MLP neurons of a small language model. Each row is named by its layer, matrix (up: input weights) and neuron, and shows model dimensions 80-175. Each number is 500 + 40 x the weight over its row's rms, rounded and kept within 0 to 999. Numbers have three digits each.
After each neuron's rows, "fires on" lists the tokens most often at its 100 highest values on Wikipedia text that the model never trained on. A number after a token or word is its count.

L3.up818:501497536510493464519507547560605565561573523525468477465501493506524438490455484495517508465478524530503525534513513500506478506475589521452431559435500590537493473518499513519513442521447457458552479524485535522581459511580520491483514456541464539448492471512485500532503465523474533410
fires on: "ut" 25, " at" 18, " At" 9, " pass" 7, " over" 7, " Port" 6

L3.up269:503522524479444456500548513523622525469512459514514485544572448502523519501445590498482530573463454506459516485527525517471568502492588521468500555542540496488532510489547493498430494589464506442496441466519473513484494487516467514615514481434489527439544519437513476477434553538556527448
fires on: "==" 67, ")." 12, "." 11, "===" 10

L3.up163:507499585526483435459500539494518487514530486451561562582499468464520496518463601467492544527489480558550466511467539498531464493561534500534461517494402492463507508479458496475465476487439479506521475519475573497613544501461498550578509377426506491469514476509460474450494531536459545521
fires on: "\"" 55, " \"" 38

L3.up1021:576495442576504471479445512513533517496524492497499486525537521551546498460479472429546479440543591543604520479593498440456445516560547521523437524538511491479438483476553498534508505522501499504474457464506423452532485440509466486527540524481589491561446520454555488484552509490495529442
fires on: "min" 18, "com" 17, " qu" 15, " Com" 14, " Qu" 13, " co" 9

L3.up733:567496487498444475482507496505524579471551422441444505484520464513506498482448529491516518563486495516447467555421470435522532457460541474425593524534469506458523491447477500511476511512553481433516417524498454548524484554534411471585530477467544529487563459513529491481496515558548513503
fires on: "\n" 100

L3.up345:502451443452533507423522546487564512463448484458485496473544470550489451439492526500515479517468500428511446546442521557493490511478449559518536508457478499578586546510432513407496433487549546411504482539511589492467553512486533465535509471463449511510504579562417563514486518492496467489
fires on: " 19" 38, " 18" 21, " 17" 10, " June" 7, " July" 4, " September" 4

L3.up549:441512433531444514503499478517489514528479537509546492524453498475596478477471489569483479499544612580466509510541512461487494465538529561534494566508518510440503513527489427478534504504453469480532419427473545478707476434524513503495505493507529504558538464535531464538515465517494434475
fires on: "us" 75, "as" 25

L3.up798:498517491472485498493532450589513541496530525458442498431423513487433496452519463494515573497516491505552483505505480536509520456510515511450518581496501512538554457515474514480437483559551463410477462424521523502509530530479520484471571445444459591511547463476525399493571473503486520566
fires on: "art" 19, "er" 14, "ff" 11, "unt" 8

L3.up811:440455503431529470477501498483449501492461522527479474540467574507534489436529522467541530525498502481422519502467441477544523497489604507476557490580514510473461466544533522493468453516522560513484478516569512527519520540496513547501479485507530559482443458557524490472605567492512471527
fires on: " se" 16, "vent" 12, " Win" 9, "ate" 9, " Lo" 7, " hold" 7

L3.up73:449525523536554507474505491459518551522513456453498464495503512535512536479452508481460455481457508491467533445532542452509468486521578511427583602400477533523508492465411494504479469542581531495511502550480450452493529596490491466518523486541475522496478513475496523478518537535479444502
fires on: " K" 32, " Ka" 8, " in" 8, "am" 6

L3.up590:502500538457530511485501483450475486531585448553510477439520517508468493425519502502464504521493499509513531524580486486507479541527530467492458489428543540562522425495528520503509499558524557446479497500532497493484586524530482487547435463492535546513499567509462574469534513577511438502
fires on: " M" 44, " B" 21, "″" 20, " with" 8, " by" 6

L3.up896:511534523479463558453492538463517581467509490487553491532565451599498449506483543484515531521476526467433586541549493470515495526517558531587515475509499565440496512468543473450502505524448494431575524454449468486510480450446493501562443510519461461510545574522389500465423545517433497542
fires on: " " 36, "%" 22, ")" 8, "\"" 7

L3.up471:440466531506419479543488494587443487509544503457518434507520515494524520487477530512479480482537457519497486446412518496456488480559551552500540442495379496465471457412549499523533510494487465568527500492485593568563552521579467517513473489364499563475506420528417553464472476500526497548
fires on: "p" 51, " At" 22, "ge" 11, "ef" 5

L3.up47:521511526482449450468445498602515447580492525570451501599528488465532458524535468496475479489457523450472486522512453465453555503534489525564480478390484568460504483425475564488449501509457485482558564499446518561549475469503483553523461496481452488444517370511480526533454455502525505515
fires on: " back" 18, " sign" 11, " set" 9, " pre" 9, " close" 5, " end" 4

L3.up683:471522562508558503542462546484532473458496504483495495447451558520518456469483522538551466500548482454529514485511514529470500487527541550476520607488436462536576541486538479450517569550470522515489484553521460480507511458514415453534501451489498492551438561590577446495487490537496535456
fires on: " County" 28, " 11" 22, " York" 15

L3.up961:558516460450472493521462539467528564467500531473519462448462513490518557486454564498514457581543475515451538502563464528489497471529592508495543486555441477407515490499427438484450524499479487505538451470470470526615464492443543534511506480463531502498534528452463470455481510517482513497
fires on: "es" 87, "les" 8

L3.up597:475486451481552507531486474458515532460492484538515496458523540531509442523520503510518442536442579486546569532495458534542461489497496502520484517425433440492525495536555502514503433509571525455508468580528567463475542525489544467518521495457462487508448462507449568622515543597518556508
fires on: " ==" 11, " 2022" 10, " 2013" 10, " 2023" 9, " 2017" 6, " 2001" 6

L3.up451:500519561509421465513490551580450495538492489512473504542563512517520474455433573504525465550518470463466461508562411521510511489520476519471539421495473526530484565484444457499499474572486547522491521542537468470450520447542460539545448489475456468456445545457398567522539549551552545480
fires on: "ed" 64, " left" 4, " for" 4

L3.up645:413505517517501502488502542461446504475497519497477512479502510567522453503489512447503501497437590447427488570525456462522514507465603526496570533499461509463463454479569567479529501444468492459512497510518508471535492468524533531519433454535534524495462508489482522478551547552477464500
fires on: "leg" 14, " result" 14, "vent" 12, " success" 7, "act" 7

L3.up62:575482528562469565506468544458516541486483456528498497487498526483523511487554548452554461501471585479553527501555491436439512490500495513517441474528450510482497513514478502501548499486437515499481425469555478448487510485502515448613516485493552475435510544492440575461464536494417483487
fires on: " per" 27, " trans" 26, " ch" 18, " sub" 10, " Com" 10

L3.up748:521484495586512501492520534533544463522483478412502513441550497532430447411468440511548557499572474471503510520562445443477511485574475564556556562487526485500471379483530499434472536542538501525489489475460534507520493495497467577532522544445452552512510540518495475480534470513533554475
fires on: "-" 31, "S" 30, " Sp" 5, " Con" 4

L3.up602:493494490440456510493489568446510492516480527528475446479466505486514495510474515509451522530481508516486472505530573501547560478495535497537547529509432492451527543410525517538528504455434475467459526528453418549526472427419505460532436456469466483441567475474500569528518501511433464560
fires on: "age" 16, " I" 15, "|" 9, "tion" 7, "ne" 6, "struction" 4

L3.up846:483534577506427461441441602576487499527562512494522511574548521515484524444497497483490479502533453504428444477505465496444469467497563536458484464517480503548472498443453505532459555500484495550454457479547489533498525420471519563527486488451542555481500486479430491507452525511469488506
fires on: "il" 17, "id" 14, "mon" 9, " open" 8, " final" 6, " left" 5

L3.up706:545500463494475444587460503504472500480555520507575476502522445561490565471452549491527514550590531472468474447527447500494503500458589520435543488458541528441587481507502532563422551528517484495503517431478507498542502410489514556528441417440502575477550462452495441497505448551407502539
fires on: "ing" 75, "ating" 8, " so" 4

L3.up237:587496490527478460555511483534458518462538509556515464515549502503491563458464483500510479513525528447477519535501492527463448485498419509512497526452444445484532487487455432479518484463457502499537514544500585594556482449547473473517504449483540479535541442612471524554505440572532535501
fires on: " some" 24, " World" 22, "Note" 11, " list" 7, " series" 6

L3.up216:523482519543415467534491503482509527506518461449454494485528461528538497450470522521499511538552498470459486547410450473535520478437576484503566584522526485454507475409521539477492552508483543485515426459515483498518487524508376521588547470480492497509530470503569491501541523550521491514
fires on: "\n" 45, "===" 28, "---|---|---|---|" 7, "=" 6, "==" 5, "====" 4

L3.up905:554544465449456438533504511488474460489525515488516427476543491542532468443524543490494511517519527433496526493501454496479499505491539536485538549513475484496612538516504492522455476552476480589468495460489493530482484444519491528579451508537471548390456456446539500401496508544382526511
fires on: "ed" 15, " out" 12, "---|---|---|---|" 11, " f" 8, " said" 6, " wrote" 6

L3.up931:534494475524495543500500527520487492593512421522553457504427527480554471504495530560477497480499584447548480486460488528502467509554500486462524538454503442533517519562495512484509411550621447520493532542566528550540516456491556441508522469468580466592482470613515480512566498483510513453
fires on: " The" 31, "The" 18, " and" 16, "'" 10, " the" 7, " On" 5

L3.up48:502492519535435476467539495530498540498514462489437524521555454506531522448461531456523502571472507531453455564443474455536528471411556490504516548502510495422490438393496503488473541493489546470536431512492470494498500540529370530599534504406500505461592451513521503489523504533498467480
fires on: "\n" 99

L3.up265:472506441453413453548473542503461515554540476482465503456439514505563481467477496527476545494524599501543484559477473431479479503478487526465550559551556443520506529617490449520487456552540429437540522450523480496533556448482578443487530511518511562533469522572536455451505529528515474526
fires on: "s" 58, "x" 17, "os" 8, "n" 4

L3.up762:476548443502514493511552432553503466530467467482526541529542509440436470489543509498545533507499548462463515473438449476503523478473568508525503472509508528521446539381525533523445565566517471414491468458516559440444537482470485560577525464508438519434529508453458500498529500536512423509
fires on: "″" 40, "′" 39, "°" 21

L3.up358:496469446502448552516541547493530491539533492571476498461489489521493468468517545465521503486569459447493449438489485504514527472502508481472551590482480482452537502536503539436413478589590491502482450511549504429508459549446535481525533521447523582553546492559515529417590546514447538474
fires on: "ical" 24, "tic" 17, "ic" 16, " of" 11, "ing" 6, " professional" 5

L3.up907:479476499438507476519489545479567442500451467570486448510431521494545534498464459529492574513512470594432492462478507487538547444486549510497504529482567504432429510517518455501502506526462503426538420471478467530587435472475570508502459482480435486513471458491550443556486486540548454547
fires on: "ang" 29, "i" 25, "lu" 21, "ip" 8, "U" 6, "pi" 4

L3.up767:459456485481493567498526479518480564526571458569551492445518504517563460503525483527504476459440483468468559540569477511553486494414456529532437542429528522475539500522556521509506466493494521499470534497480550431524500511455510444538463515428452512423510501546456549457473516581472470486
fires on: "ation" 17, "T" 15, "%" 9, "out" 7, " population" 6, " 10" 6

L3.up410:524591512477498432459537505487480494440531515424503532486525514503519498489508532589549408517531522481508465520426540523456492502491534606444511587522443505444533564435493469453490446463524455524449542513534521486461485413501412556514488415515518517565515461500564514486544482483490566506
fires on: " him" 36, " So" 19, " it" 19, "self" 12

L3.up894:554516439480482553543484560528475514521478424554439416485488492537535533472535490541529456472478524459493540487543508364515486516545475511528447581473579525489499529521486451507569448493514492458492425416478551520489504496510553528523561499500570468479424541486415502461508515518490455443
fires on: " No" 32, "ra" 14, "ro" 7, "x" 7, "-" 7